Weights of a small GPT-style language model, trained from scratch on English Wikipedia: 8 layers, RMSNorm before each block.
MLP neurons of a small language model. Each row is named by its layer, matrix (down: output weights) and neuron, and shows model dimensions 432-559. Each number is 500 + 40 x the weight over its row's rms, rounded and kept within 0 to 999. Numbers have three digits each.
After each neuron's rows, "fires before" lists the tokens most often just after its 100 highest values on Wikipedia text that the model never trained on.

L2.down2130:499547588541559513533533596485468507460627479533476546454548573523483536476486465462496523450544463530469507507532464538540565516579489499488467429484526492497614512476473530502485470475482519558485554469532494479455539435500486496497523535496528529533485419480446538525589434562467617488490510535505544527457440524490520471580526513473441417476532475455526485521535422535530480508517
fires before: "|"

L2.down890:425480459517537508508552472480459562524475403498486380501494527502482543463473523503486444496460461504505587578513500470532494497513617514455467569477539467515515542532464498510465517502469513494610481527496493498536550504485489429472485496522496560564537456540566539489475486470407576471532441491491485527502496559425497482459483500533479470499496548546444510476501585485545489438460
fires before: " of", " and", " that"

L2.down488:509522474511544478529545471507488461492501562520466505537516520509475486489511493556507522529403487512524472525560494469540469548531468496528484432490457556505501551591481494517508437422533519504455455524476513444523515542501503508478439524571555499534520497455557498480511517470539510442515469486475527467441521473570535505507545556450573458502484538555513409478547478462532565485508
fires before: " |", " 1'", " 978"

L2.down1788:533444547463486458452533544541419447475480517456523491485505482470393494455504474515601435466447508476400496473553507471465503405516487466487473485508494498493595483487513479453536485504542510532459492516468566464532499473483521427443508523433533460510434576497473498488597515537463485522470424556581431508472559493448573514464597457564605475487504508464461532583546499530474534489470
fires before: " |", " m"

L2.down1397:527426526554464485523472522446518473492482536473495518484495429463509486457584492545510458500532493465488474537523433503551483501460500495525498519573516505533408460580500552563476502540478456504483511603550486521534486527438508459526500463530536477520511535379471501486455495437458487488489445414482554452500507482547494547527563407456462559507536522554529529493575531473484558516573
fires before: " |", " of", "\n"

L2.down2167:464437595544588573473540538477537485445494560536469535558508519530442464450558459434518505451456508506511533507561542531428503487518506476514487497526460515451539502409530466527480469584490484524585530514493489527521451466473551427482516473486533441508502494454495481506516429538499545515547540499476547502497528490449554446430567454443507503526538486475470560511467500477494503525478
fires before: " |", "\n", " 1"

L2.down405:462570521524478461531544442489565493531509535491444499467540563455469440506530449495509520475489444521460524525477431441557546547463512568449513537472444491512515518487477424502443419432503524479517522505504530478510477517512488467464538490514478480492607505509551485466521463498559484473518517422521404457522497456447454436511539502529465535587495502461479519462543463457523488496484
fires before: "\n", " |", "45"

L2.down557:501537490453539525568403467487480506469500520605499501501475485520554517483480530519520522506513466495647520439448476471554506577548478466435482514523559526562459451542545536490435486429469469496487478554409504488410485487502577525555481530505513567477527545505482531531458430485479534536458527550503576476512477501572458550587524514479439545449474502500506473522442529469536433602466
fires before: " |"

L2.down1881:470473485481534494492565440457546505515553532500529492462486441499480496501482490482518559462518532475475519490476509479469437518575463528471472511478390462493544438459495538507534463495511557513537514486478575422482523529575522436512462484595516511520574441508418481446465433515421438467480500491519493453496498478477449569551535541518528496605501509495428604444464526482558489485488
fires before: "\n"

L2.down953:508523422500478471420489570514520496430506565472555523567478493518456537459473443458633468483473513478397509539535507484430523452462516535475519489507408500499513526511512448443561448464520511484436497505492494537447532561497586515530433422442517483450518511586496504539523493572429513477543469473490474448504481576517528446500491478485481546526538506537451458461501566509447480487529
fires before: " |"

L2.down2206:440502550489529482538487498478474497493511472471448546486490552551453522523452436478482487522440480566508526451451519464470459479510506525537456434537478434511521513484517531445524543473426516553499484441488491445447541556549562548473462602502506470518485523463455481480487524486476516487561528559525518491517476418535487446539507527436479501494480471513474545582539509497463501486413
fires before: "|", "\n"

L2.down478:429466497513504427535540493511457508504459531539510531446457502486502484566529496453424516503486571512532446511492474551425528427509468512517596493530570481493569490537527510513551532538560521543535536484513480473560500474490483508510530501565516491468506505483490501504488547506512538500487462449502478466470517468456481467481460501510542536507496507504453553410471502498521449451495
fires before: "\n", " the"

L2.down19:530508491510492492519423456452511468453544480561508551518518535499516516485461495494456515450576510440450550450532447530466512503495504519480427480504539521506589479536579586454457458506498480468467448530505462431465470497441546525552457529514481549493522517497593562465475456478543461430573441517501507463499498500489490539495551469494502489460572557499472516508535479439436475540518
fires before: " of", " to", " and"

L2.down14:495548530536575521536538466509514474493491473465502433517507504498503516507545552463408601417497473519466591515430482483462526463457422471524457560607467541451511478443526466457499497483498553458462529478532485475450484581541453502506533527504539562494544500479494503497482522493502486492520492476476489501461548473567463515553453471603480483544524526464553556466483463521522460538443
fires before: " |"

L2.down2035:481466562561515500509491617494532488407470474418541542451569503447477555461507523467469508495555545492462553495462542506533569478505466486497457514444501499545533476519535593509578476466548545490583501478501478500471547454429558537493581468536495459515471509509426531454501559469461490534541513505452502498537490514451478502499503479497474473489490522558519508464521511515539540516528
fires before: " |"

L2.down791:479606473545558459508466506534457563462476502533480522491515443365589427456443427568519577450441467519482534499511499532542459537512474414550558517480491468552578457555440496463518435482506578515512513472501528510502487496499473482521544516548535515592470518459517518477515544499572516417529521520513583525500456535540479496483531509494529482577483585487468532507603553428461534498533
fires before: " |", " of", " =="

L2.down1526:532539478460514511473480492470527527525475472491539507473505459525494454481494504537485454576476488498495588479527532437488445474506537547524509486501573525519521447572490518503455442451466496573479471494489494579447495450441559467472456498483493537472526447518497538466427430467501537448506576388546434470553501487513502575549464526422544517556490524564532468501496502453507566553551
fires before: " |", ":", " Malmö", " 1-1"

L2.down985:529524441477391517514491470517533475477512467549452516466556476564532502512540483513440555424450512479522528534537440504496571487516520504567497463543492481502482479523490467508483496501535506541466558474512493537490534473499479544401519480544457495653479477451535488530504519507421492492534454491528502473547468460437523485569488505542512513482509530489544546453583442490532515604509
fires before: " |", " of", " chart"

L2.down1821:447501478533568526531508538511506492497478453481537519460504547540441551506487451451517546470478562412447502470482471474434509507517532546545501544463475532511485468500503468430441498471564533427579518499532525436470584473408515505486485470530406519483575491522520519534501493532501490431533493480435581557479463388512490468561510507478539541569449497530469530452478526486511505485569
fires before: " |", " \"O", " \"B", " \"W", " Athletes"

L2.down359:562562484508472463474581524377541376470518520455535514510519509494509483485527438461495428492466561429452528550436513532435511461488487499498570520494475511573569485473413581510554477520455476486542528490542435458458472479456485445492479490465519443485469598484524513500605541545478490479560443468465395472499505481476486557560522470491569494554536533452425525516472495489485566468515
fires before: " |", "h"

L2.down1200:458522558484478522518492517527538543503522546524496530546534416467573462490563498505514458473455550469482461499502466496459446510493496429472503508517468525530534498463522476479557446506518546468471472479462502544510486508554569603485523505498507451563521567499517445483530437567525412533439482490510514535526510513522487551509535565401457511509521492545411535481492498480515472508523
fires before: " of", " was"

L2.down1917:515503431468412449567525480517472506490536510414575499539519531530497453521497491542488519486417448497473498496478476508469448515487500519575537506525497528505456449471430453412390480457556464528404470512458590476572485487453466512486495550497469519589541510519515471546520482476489473482516474498465526526547471457495462552471496526568510549497568547499476528484539535571463514500472
fires before: " |", " August"

L2.down829:431504505506456470518477397500453414515562536469499457490476439504452496499506508525491509455528458458454425498528472582490473550534496541493506451496476482574485519425509579526432473496505501525455502530476541489495575509572530424542494470491547480540540460562565580562513539488517531444531502506511477570512472513455558555544513523581533544532462496553486479493474553427544415490486
fires before: " of", " to"

L2.down321:454462453517459529541454557440522499497443548529551512572496554502491460492504509529487430511480504559453564510510449497478467488483471563601455511495581512474510630574528485509446451430490425505447505499484519507462442541521454544496498500476516443486461496493526445504531528549551476445474468510486506543502554561448475483483457537460468521489514470484503498535529512605470481529492
fires before: "\n", "|", "-"

L2.down384:526455445440554521434526426556524472531495466540442535473486451425493424538453457586455498542507456562487536506510522521513470582534477530482616483468503460443491495512518514514571473521544518540510432466561535501496514498477558565515547492517539490513470453507433550489577486510513551545531562482513518504502526486512418497495491510468515531470531503510445466461540572515496490479540
fires before: "-", "\n"

L2.down752:486504512492525459611491523437509482448468500530506518422486512492515604533472426507491583498471552476540523516571522497525436528484509481422537471473510632473519481574500523586551528399490480504483484531445462505557531533506495555499474571447486515516458471534476470504492489531523491456526457445495433500565506427480513498429508434495472472555476490512484541473459533522561519498461
fires before: " States", " hold", " States.", " |"

L2.down1673:517518474575467492543488523526464511528497473517514486419463541506495481516472495512486562536494498441513546524459530553528482522552533531482437545493430485522489539448529483534556480520482487509536519550486507526521538517474478517500466464540518535526432526515497494464489465506481480460492522470469474490585582462468537536531528498500544504486458451527489519432517508465554505452490
fires before: "\n", " ", " —", " January"

L2.down1942:491447430502496486447489525494481517535505452509463496562513475541498559502483549459484508502529527561543521516541507517493523520450492470547492520516534489503511515554480484542507506493516459489484504536569559549509505506497458441440482509452500458461455539516511499511480440478561519473485492513541473492488519557520536497513489491536546518514453529480504482484488475521455520569485
fires before: "\n"

L2.down910:531473566485489468496566562537478522470449526517560456561499455522485536492516487434483497465505577524453516483470504485455512503504428482516450495489432470606496490428468553459541572534506549549547549461456468534399502493480484493505455578508471537428538539527482521535459489521403467525487489513438593581476568487450524523494429423491528444496471457531522485405538495448515524569453
fires before: " was", " is", " were", " are"

L2.down414:437459495487514543532594461485563548509425509456514619513480520565516465530484472501503542455495494453512513541547566532535517452510520468518488425504558475530490493495425491476493421468488482445505507417435523520495552545507470430553443502543520488447508551483494539477396471451473519524526464474476449483552543513482481533468492549529533500542434454505508516441406471462547559500543
fires before: " |"

L2.down1350:445462473418432572586511487484399447427438543497490466492508526556489497454541494467422445474518490564402534508502551547539536501472454481503500538502485483509521513491508520489478540485459576487557458523471488460490466525494533510390500461483488452470482543493479514463499480519543562488527440494534444460441506533519470456527567485459502593557556515489401489504508593443385494459430
fires before: " |", " the"

L2.down346:515453535502611491475453541466442449532494476539542493473597476512440441470494576501484490410539469501471475487555509546507489488495429460500544511524463497467526593469511486444517511509489495489432491531450506529463544520510499527440461534482452517531461457510458534473518434534545479452474549492482543457520497488491499504526529482483508449499492524453490501534475448438432489470516
fires before: " |", ";", ".8", ".5", ".7"

L2.down186:496562517480526481511544490499512453478568487539478480419467505532493461444464534521502455516489502530520503514499563559465435527571532486505473444511556535606463493537507490536510458515451485521445506472511510540477485505493494471544520506451534484518456507518493469531525529507468538467526499556394532492484486432507518478497484504511558517513508520522580521519500511559432499472455
fires before: "\n"

L2.down2258:495513476503504542560495480498450434462500507547523520438503535556478479485517481479496482585537474447535561450517524512482522532563481495463540534514507503501466501461459530508491540448502578468535524469476437437544529478497612484437484483486513506515501423500505484461467494528497482441552457489538489475483467429474483562591554559410503467512493465511499486534543503447503475475599
fires before: " |", " the"

L2.down288:499518514566449535481563450546470499492535531488556538496498512492481479488536475494525559475465508591475517517483541485455532441474544537531519424459468438469542529506491484466456490481527521517468550519456538543529477543491445583474463462459494495530481454545489470471468474468470618435514468474538481500498491515478601441509510510484493517488494459582457451438515425476483470480503
fires before: " |"

L2.down1518:431514455493498503558494485487505502475492552436454472518536527540452480482458487497453496547419471527481535524516473533470541474484533496484526478526545521462515498505521541544544466490444498483447484455551476548482565581542496536535484556505500511510537534405493476521497495516531495546554486540493504378513539479532470498514496517498497480424454537548531514514523491496560561496437
fires before: "|", "\n"

L2.down91:530510505466497497537533476540442516501498446510440518540458578576494476503490478477479512500530557518538526515485480471538520503449515538523456499519485495504491567486529504559529524515510549455469528482439456519546462507528503425532569499550485496522533465440516476486495494541499514461511533489485481496499487487499409581524505538469448509499501522413524478451470513484540474537491
fires before: "\n", " Representatives"

L2.down967:454460535491567501419587499554455465537461579522499471470547460442497504493499507490472459433497487515496486471482505469516510526547522411519563564444526552432443450504577537476529528538515570435543529515559573470546533510458516465459462446519472522481597473474532520529461469469456497489533467532540502480533515510460565508542562495446445538483518472537473554526462480547577559469483
fires before: " of", " was"

L2.down1384:538435494436553441476512488463448413540437483455529516513530475516455520505416519505455512470503508515496504521519493546563448550480490436467541479516522531518511495486508477394452419501519509502584462507461508497500579442485471504483464483516518463525518498426411424522524474484518479510539534505530451471464544431525465515494506516451513460592532555491468500499585488513494584507477
fires before: "\n"

L2.down1718:509497526512475566589474484526497431464485515486542532543554468443491554433472442532522546493525444571494487436555509506564530508447515424540504536490510397524547482553470530462526458519496463433523500483506491495462600532452420527588511428552619549449488506492562471479590416521550547384507536462540577513511444490545539516480541553515410496483496463528449493479520523506510489503571
fires before: " |"

L2.down299:523533447546539553503452489490560539489511484477472425552442504455573526453494483464544517476556455564567505551454497504561472503561493540473459557402521562510483490517425493560483502487501452474523481519508588475522564495499519542540572514513513528529485447544480542514477460503468521471511530519456488477490518468510581555513530480531466511469540495521500486476483607493522459509497
fires before: " |", " Feb"

L2.down6:506410509485447504512466514461501497463525393571562540487484351484568560500489556514520529476460512462457525528573484501521510483535525474378520498532500519502525457538535472556417463520483457478499524543534487548472534451477511489445447534583465528474497521487526555575478543427482472458565509497436442506537500514486464504523537511485411462513508556495495461443485490501560496541471
fires before: " |"

L2.down2104:558566496511494462539500499501559453476518519501504460509510439531466509476459556473492528481481502493414504607500510489497517492527502527431480498508509535496470527528532517520531536488515511558527576494495450450545489516543441521547502454417497464483447457481464514482456487544494445501516515544407481531443524449495441448443456474517536545519527508556549461501530498536433550496475
fires before: "\n"

L2.down1335:478424516376480429481454545530527476525460477479535507445526492460522496511535537498503392514444450457448465498575542447549543524491441496435494538531479516550515501534511559486532501515464477495492445478514516528428509453468533535583527562525527518550495515497441444483467453468453478510492465465418504486495479518526542552530505481466507423466443509506470426442493443450539422586458
fires before: "\n", "\n ", " (pen.)", " (pen.),", " |"

L2.down511:460561528472503490502462529503483531543536461408408527481571477507497452525463449504527539543456511527551468420582496500523498474473539441492493493524523451490525439569533480448445507523469560568551533524538487376537500587497522419510466531528519519541556464490480512494479508569484448537487572458525503504485518513582440521517538545466494525539489514537548527532542511546513492530516
fires before: "\n", "|"

L2.down1960:501488504480509483490515503468494446499525513492543528490491535468468543542458461459518535494501485519516503510470520447484458507509495537532474481505499513500479501523479462484506507527519505459484520483503517469519494507494484467501510491501517503548452526477495462529497473517505530498494478491511509542466515525502560507431465483520532535483507470490511529556473497495470508522494
fires before: "-", " |", "\n", "|"

L2.down192:509508505467529499485458483512517509533510493517498504395506501506475504487467515482413554467530494494501492542527513481475449533545455564486536497471453583494454497493518514510604498486493525478502568506519526512476507519464508524490493496513500473492468487502478466503527454512523490473481521516526573488504484491498483503473518563498524517521498473505552489489481515497537521512473
fires before: "-", "\n"

L2.down1707:500525487487434474520399522444516484546534480465472491501448480509556469443484485504561493509514532470483464492516536492510519525478501495530508512525540451493509482425497498556427513509565525506537512509587538558496563511513482511489509480472484506552461463465519488525538442535502452582495551495562485461506482483509514575541523517464550555492535525547481578542488450481482489558510
fires before: " |", "===", "gh", " -"

L2.down719:568508496527545482532375495413531513516502466512449503473459493489477501597442581531477443476508488537462588590501499483444491513575518604485474458489550519529476566486521505501532462486520461532444519548555525527488445481471528529493497505463518428446485486542544460528542485467540501464573512480488495503534550457554528515537516542433447494438507492453517478513506506534435517507482
fires before: "\n", " the"

L2.down162:579457575487586448492527501488496478518487412527447439404531491525547479457459473495460478482558512450419532411493528519550493460486429433426480410554511561504539481486497524473495546502508482525529487477501502527438546508510568472574490536543508457497558495499471534569547488505524561511546474479545531470554489521504507552484567524519495519510495602465465506547497481467574456528528
fires before: "\n", " %", " Goals", " ±%", " Votes", " W"

L2.down155:468497451555454577430570433417398484522485426511529525468513458525377569515468502495516481485475507496530458567591503510487514504498457462503520529546510535543498485491459421545507499489498538437486531493508574494442494538590570495522515523441546553583486417566557560533460546501487440507485549491542546482530469544477422440540562555540466504543581581494521507577480503521478510471581
fires before: " |", " January"

L2.down917:495452494459619481481575486487456451474473522404508493499520476564475566468472426446545572425448455538486487549527557484454450519514549534490618528567497491484516488545482503563462482497545517459522528512488543455463510497523535497437553499508525494445531478497505545486485481516450468485528516590529459562479531466479500575461457468497488499500582527464466534495517493498444524489508
fires before: " |", " -", " September", "in"

L2.down356:499588536505469442470495526508475503475458479495494525535484545426513486415508450542499479563355543478465537501527499487516575473487494532495487462436497482547570486478504513437495469422521454615447490509462458532509470443498478514516476550541513495484501561485507523539507524527481511506522476444533500558520457521525531480494498585530530475495505492553547447492498459491473487513509
fires before: " |", " 6"

L2.down1823:530451515478493407549464471485450516523478495466514488490506533468491529488514495486521518495499551516556511528504560539501600462549484523453488469554487437552448508536516493476465499524548470539495505543497534480481432504391555504539477487517499508527475534485452474503457526554518528531498498515473527552442476503491525553483553555548476449526478527573487488474477449490502528596560
fires before: "\n", " |", " ", " —"

L2.down1036:526515436474477459525474512489538501450490512497518466412505464543439511483455557493497500487555486522506503520494506509477497511543492497482455486495551581524498496536512508522574499473454514523506516444497501469506474475480451487557516516475529490519471486466502498484444497518523490495544501546427532496457523458494507525465488484531523524501488543585524473519483543518474480492477
fires before: "\n"

L2.down618:514495497495508452479512561493524515488469478504568447544440454508425482511466444528474449492464547529443566542526460441467423461501527480535407466497506493447509487506553510536507448451458430489508484532470521506502466491483495467505492497454567436531492484449441435561464488500559572512559450479458484533496507479464489455477504546491481541537490526469456535524493474542450575477487
fires before: "\n", " in", " the"

L2.down103:514507513515496496524478518522467480470456531547539512350483534498485502494516512494500484545489478475481571503509546483540463517491506559534410507503508531481502546579484524451518473437503439455514467517466525520485486483508516480499525492504484537489472488524483485480518536461517520476524508460519517520497519451444518542491501521457469471484513497548509493474535494537499517504523
fires before: "|", "\n"

L2.down1091:501447473524547482519546466496501511541483496536427506489507454496476481476515499451502493393534531469522517512553582509513486513537408567462546551495508525500514512521484559456501414458549513504532503514497580472483511468550512449506496413554481477489480489448444503479529484539472445413501526508552494475473482496519544559505566544463521480499523506474425528441490534460527474515521
fires before: "\n"

L2.down2010:526541467472533409493520475484491519538451464513547500514418442441481475450448423484519482519450486530425516533492534449514469513455501476536527436486531518503549496564526431576519548512444522524495478491499512505387501504489505532539504535498517475483476547506503387520531426537489485585473494480470485471488475548506538484531515502518415467524487492517485447538491496555505576465520
fires before: " |", " and", " of", " to"

L2.down1304:514515561523506529475490530556515536492509430474490504467435476520510501522477541483509446443513562512446468479553476465447471456474505550578513509476474527485486513523536577535500507502461471523521531512539481492457516469426561379481464476530496487538450489572543535419571529529502459478555519479425540494453452445537508500489525489495436480562515503533539479505533478508452521499560
fires before: " |"

L2.down1291:536529525546503511531486544470537573492437474469456502425472543502492536521422509450550536466492516469461513541458427468512527549504490508482460524485408494477519496453569534506419461531550573474541495475514473456464536510502461592465480447516519406407553512475521581457481444481558490558532504487540518559560487510469504534538451480411542492531511514488555575364476507421579569505501
fires before: " KSA", " MF", " DF", " NED", " SCO", " FW"